Weights of a small transformer language model.
Size: width 768, 12 heads of 64, vocabulary 32768.
Architecture: rotary positions, untied embeddings.
MLP neurons of a small language model. Each row is named by its layer, matrix (up: input weights) and neuron, and shows model dimensions 592-719. Each number is 128 + 24 x the weight over its row's rms, rounded and kept within 0 to 255. Numbers have three digits each.
After each neuron's rows, "fires after" lists the tokens most often just before its 100 highest values on Wikipedia text that the model never trained on.

L7.up2472:099141139134114178094086116117154117097124069144102148136124089077147138104154113155118136121114159118115136133118131155090103114139118114125139122111106154096144137161139123129150145102134132134132165159132093149092125146076115132159124115070123165095127139145183076145134128140090154133121108085113139151102146140127135116108141150130134126139138105146167107126119145151163105117089
fires after: " ", ".", ",", "1"

L7.up2626:137170134130143135096094141119102131143110118111148115137139078154143126132137125113101111159123135127117153113128109106150114099111144112092104146133131144099097161122170141129123121126122128167110097102132110081120172105188141134125092111164120126108152157120136122128106119138169097147108116138163150154126155128113111166170119115158148140129151126160085153109114087145117172126118
fires after: "5", "4", "6", " a", "1"

L7.up550:129157125144108122122134118169128148108119132174144148126132112100095102134182186123100141134110091122106156114124170106115109067114143111125103119121190119131095135092143123130109102120098118152098143115122083119118155140112153128100089093114144112138151109128207125140165111132128196131131095138144105153132147130119151124144165137114121142099117123139125111103081118107095120118146
fires after: " ", " the", "2", " W", " |", ","

L7.up2557:133154132121089138124100153129121121109123107136088134128137145115092134109111160119121144125097157054111101130138183148099130102119171119108119145139197134112104155165141114177133103154131143109136105163088137125117122101159119130136125097110070150161125147133129090096142133102133137121137122146111153126129194136119139133180102134118136108137127090083152110119185142128144105129138
fires after: " ", ","

L7.up2330:104163133152090124124065139137125147160108152142102146089118141126112120165120134155120111139131054152113101130129131137163141151131115103146132128159143096130135128118133153105145176116120123128143108102151125116153151095142112146131112077125150093127190157125122115154124092127144130160121170133104097081110153141158127112153100160110128131137153100119116102109125181108106182141138
fires after: " |", " ="

L7.up1726:161178168137093141144103172143127113161146109184132128154165102116083156146151156171112150092143158126151108147111143127160074124120165186088121112170146110091121112119119128150118097161148110129162154157114104123075126118068159136071091119098135176143110121143143125113169120133111132139133104141166132122146133118133158166176131119121105119121140119133145132144154101145118119143159
fires after: " ", "3", "2", "5", "1"

L7.up2482:111165151131109178127126124153134122128123132127135115146149096112121143154129153175116139108112047097118130142142152112135103141118188159092108164156151131118138140157126130114115128158122134131169131076164097150152141126107125123131062162167158094117180143111094126147129143127127117160123111110130120127151143151126134112142127150099127154145144116105107111108113153145152120182111
fires after: " |", ";", ")."

L7.up1103:145126106167157136117130141116098152127108146144167130088127149137116117109087144180164131093129187182144140136133132126116128151098134132084123136112156103110114130094142112120060139161160152132119123117101180150167153125110109140115087128094098126109130109128136102113147124093119150168142118182095050105196133121102127136152103147114164118131095148130132100116134092122146119125133
fires after: "1", "2", "0", " ", "3"

L7.up2006:084163112141082119149111093182085132144097120139132153154197143147101091170169133154124139145160115101108149098102134087091102127143148105149094153130116150118131148132104131164128144169086142139093054131139117102132155112131109141123091107139132067137152117133110145171109112150114130130078139157132125087119171145137165131160171124089179126084081127115140172148132138112083127161140
fires after: "1", "2", "3", "4", " one"

L7.up271:174175132146101166117138094167132107099193148182125110136156164095139189114088087171136135125148176087118137133133132163075096158114179104144141146140133101128136143136153104112133156167100166109155132133139136138140121109128122108124109160134127115116156155132121103132127092106091118120140131110139055149135178120158158152156113150163160117140146109149113112127115156133142148126094
fires after: " |", " ", "3", " Rout", "4", "2"

L7.up788:131145144179124129136103108173094137147099104142132129092129115136143131107147156127092142114163099089115098128132174147102130116113129099116142159160157114114141121090132165127151158126123132126137110157111105114116147116112138122135115107131122115123131117100139166126128121100147124124152075167159109139114170133132107137128120111122127133152092135147124148121134126164117136155107
fires after: " the", " U", " W", " The"

L7.up2057:130138093118130158111120092134106106142100101168117136152151086184119105136152124097103152107121103150117117131152140091141158169111096158114107148104092169135167081084133120153134118141169188120099088095137093147117163094121115143146148086150098108149157129157149127134139143133136133128140135117156132153169108126128099115114136153130137126100138120104091137138104147144139126069164
fires after: " the", " at", " a", " A", ","

L7.up2636:108133142141098114141079096105124115120110093163114184153125119121131095155174090096103132135124134116154130139122135087117114124138129120140094152104104115158122141113130122085157117151129123145107112119141152136115135143152129131108140124144107127137133125152165133152142124132127139138132098202173117130156076124154131135170115106111137171137125118033121117139119110144097197153145
fires after: " |", " ", "2", "3", "9"

L7.up904:167123170155108134094100146099118116172094154113141160153121106117167133145135110146095104135100121104094143143119105110151134093128104122191061123140156121133134137168191138136134110137109131155091113097133126105121152056131144179144138124154130083122110130132153102144144111126157146098159147133105112157104168091145168133117142159113147143124095099143113121074177117160148166099130
fires after: ",", "3", "5", "6", "4", "2"

L7.up1651:128144109145071111076100117149124125112127076171085164121135079116134153151153132128114109109128119136116104153158157111153103096075101124133112138140157172108136119149142124151150094164133150160125102151164131123115112096172114125123130098152119125138110098130156090141173101111149153085132123111123113113119119144156107108125165147101131117132138150149125148095161135157106164126155
fires after: " ", " |", "3", "4", "1", ","

L7.up1158:097141115084128116130123095166141148128135132117114124184127151135087154148183142102113110147153131133154094114147104140092134105139137115141144150111148167114175091083126147148121129130122151145159103149140127131152133117154142169112150092129132097139148105148105198083132101128122107096108134155151202116142171123171162129156131083120132099146122117147130126130115144157099118137136
fires after: "1", "2", " ", "4", " |"

L7.up2424:116133141131128137118089146161089157185119157119126121143124062168125164139107081120139138123135121110125075126152094123156104155178156134122124124154111140135108111159123095093092116101082135146140123095170111158150139131157099120120105133141128128109101149111147121151119140083144093153135126101132109139144104095154132137115107160122127099136132137152135101124109150083101113092126
fires after: "0", "rom", "6", "ip", "9"

L7.up545:135146119104111091144127078135122128103122122134138137169136149150128110106169156091108150149118115090127148183103131125090144130141127120128105131123135129143124180091153147183087127158130142135138104146163118125119145139119114135125139138125081108121141131103128130114166112087129110117107104192142139130170163109132106145158115116133131131150084105111109118133108170162120130158123
fires after: " ", " (", ",", " in"

L7.up332:109137129107152145148139145127104147155149124131114082175122115130086132124117106144125142136167074128121132143155067131146136133202154145098137087132117132132088120149163127116151063059148125094148100118150125111133138191147118147130109145089149175122162120085140137092138117110162110114091113104147105125138124113151116195159103159127146108151127133198138127117109097099100085141111
fires after: "5", "0", "9", "4"

L7.up320:165180128139148143109124147165094101116107147144125131092155104166133117121156150108102155148133098095113118138098125124122156138132117138133115121149114099091113103101087155155128137133160163132072133149123111129098118109135115128117120089086088124182145163104159147110140141156139141125125108153105137148128151112167152120106172176088140172143139122100101132142130141130154106140129
fires after: " the", " T", ";", " S"

L7.up1716:124148151127089157109129135122166108115142100123094168132112120100153125110151137120151167122169101140149136116116112150139143139104095145148133131110174096128170107096130123062128142103157122122107141085115158155148128125145119151118120126145129105166140138144142072133146148078110123138127116088128106153134136075147151110117164146110115089127138119109101118140150080110130143128154
fires after: ",", " k", " in", " Kh", " K", " L"

L7.up1197:120150142177069172141128146170096145158132131151136113115169126162136156129119111101127141125126084142130120149140166127148103117130142145072106079159175122142116141123122155160115103138072138140127155115140150129108111113111127168147074159103163089115120051131156105083123126139115172150100137149157168125131125147148116138104125120115109149090121111126147089149149093109152142124158
fires after: " |", "2", "5", "1", "4"

L7.up2547:128154109111160121119097128144128143089035081125103123122108107150126123133151139094138111127153104101106118105116115149138124103144105201095109127133129153141140122098138135125166123127134144134147092080113091111120122131150162075128121111145135120142092141147151121137145079138132151117107147124124148146100110131131158121146140089103138160104109103112122135117107119129081164115125
fires after: " the", " Al", " K", " W", " a"

L7.up2172:146089092107103102144139184187177182154138131117113164098169122127094132156163149162116178113102080109108156069105140139144151152149141146133113115130126115134128133120123140188102127183050131116122148135172096131133119097143136127138110099111165097153125136116134107159131072145105124119178138122084146092138136132169115116123161128108123139120174144124172138120122195118111173182128
fires after: "1", "0", "3", "2", " |", "6"

L7.up2740:172150134124073123086126099165129150075106122146138141137143154068112119140086157155111120122147150108108135131104134124121097152090098146113123143118113130134168177135138097113088125159096168153132141108100089129133152131076131140139062111121097121119154123089150127116159101157109127130178147141145083131130117125093129074112132149141135129122170114150114111161165170166144124141136
fires after: " ", "2", " U", " M"

L7.up858:103185140160095144116138095136117096118169085091129099189144090168130134102144104058108129101081116104109134158135135098140142167172130123117095149151128143108129137135145127141103114159119155146154132181154110154114126149116170143134100157108100133110114121104098141123145127116134122148133105139118123127105168102157146134146100131129132153157101138143140145113136152140126107148085
fires after: " ", ".", ",", " (", "2", " the"

L7.up687:139084137139154123090125094116103129086136130074162185163148104121170151127151137075098100129080105102152131126132073144127084084128079153113053143127151130131135149133131118153107144119082167142129150118090064127154132121163114137140115129163164113105106138119125111156131087123103103129140114118100130144111136117115179166156156132149129156151083129113106126107103128182146153130111
fires after: ",", "1", " ", ".", "6"

L7.up516:140166145113132148148123154100115134080120173140138137135138120146163160130163126169148162141150105140106103119088121107170155083117130147110111108116131109141106098102108148151075081119148159117121091139175129110156158131106146130127101098097135138111162098121123130150120125112132106168101110113100093149131139115127116146153137139143147097121122132143115137126147160140136145153146
fires after: "5", "3", "9", "6", "7"

L7.up2254:176138132154108126116125106136112098108147144140148125142134138111135115143104111126111103111126162118097101131131122144090123148104142108141136132140133076090146107107147147153097161169125143116138155127157140114137128127134117106136081163125119121084146156112101079127162094100106122142132132165117057143140122142117135137127097136130141166147124127125111128141160126119175170167100
fires after: " ", " |", "1", "2"

L7.up793:145179130123106119109127101166128116120132096162091146099121160096117107096155177108140143097156089078124161120103150148106149141102145134149101120170137094089125153082161113133168097193149118136153132098061139126151120107156135127113111106112153104161165140114133105121147128131127151127186069119125123168077173118151133127136166145085134174166148047131100138130146128146146105162158
fires after: " the", " Kh", " W", " The", " D", " K"

L7.up1747:145144139147121174147119136156156132126130134101145167161108089118156124150122105118109134078119117117159132114118155115126143107126128123132094067090149098134110110101119168137137120136177093098148109147066091112139113109097177118107152133123117150143151097183134192125127126104115147122158087148143157134154175154156151091171122148106149141116136134107121131162117152127125149126136
fires after: " ", " the", " a", "2", " scored"

L7.up2262:144170154181091118093111135098156122109104143125103170141123095140140136149161132105120113107091133091176097125161141143150152121131102093120091142078139103103144136139134134164149113134123147138112137082139132179149142076126147145156089112139125107141149138168101154142127101114119134152152127142121162140116141128161168118127142150098102154158128143111118116121141167136134186163100
fires after: " ", " |", " –", "1"

L7.up900:162134142127122151076136139151111131151129134093116159150115074184111083071136097172115198106121103063132148114153134118170116107087150150113123124147097121116130136141166132118168109103111126117117093113126144112122105103150149126098115118123135141140109144130153105169181087136130152110144155122106093156140124108093115088134107134141108159117082088108131126157134129087156153179127
fires after: "0", "2", "5", "9", "8", "1"

L7.up2383:126103145148114101079108161135103171149094121108154111129167124181110136141110164172105138121154093114190111114143134104154114101149174148124172117165152149141112153139129127102144137089146128137140125113115153108168141144130127142127095147157141113113111107122154156108122146117130150113159153131179118130153098141110110161180138115146124150094104139121097154120159105096122109180134
fires after: "2", "3", "4", "8", "7", "5"

L7.up2641:181177155132078116145128124117097114128114143131139136156147098138128122158161099125114115195082128113096170096105155098110096114145126126104147125138158158120111150124087107145113131148135152125095118135166129107097123143103121110115084066091149131114108129133116119152086085115153120136150112100105146132136124150177153141151115164120163138105128168140140192136108160144093137170135
fires after: "1", " none", "2", "3", "5", "/a"

L7.up109:133171114149056126116093136126110166135115101154115155157172135176132148153119154137128106147120064107103120120127120132145125141142127113113125145169155138182088144144158134150149115129117142117151136083147125119154167099160137121111119138124123128109133115146119138136115124134131142147114119108129098092132078140157116131182106151117130110108162116126121122139131106121104168119101
fires after: " |", " —;", " was", " –", " =\n\n", "),"

L7.up2736:126140163138139134141108117079094102134110156107070133100110129094116100116160134158120160107121111141093148134138134111161138134135175157097103123140107095132128143077126151153136109137144115129140101114151152109113143138149147123101085119109130166170144113101090105109124167117139134080101095134125137118164181114129135174138120121168165144122112085150100141142133118109147151153119
fires after: "9", "0", "3", "5", "2", "4"

L7.up2292:146118121138151125104091115121120115120141106131089196151110133126146099109144124147064129143159127076144106101169120109159149118093078142146075122137116115114158121139159106162129110158135158146099093122139059135149127128202137124146126155123152130112153152147139102165137101145101137142156100159149119147132089120103107159119140112125113158103096102091104101149158120141129145118175
fires after: " (", " ", "1", "2", " ."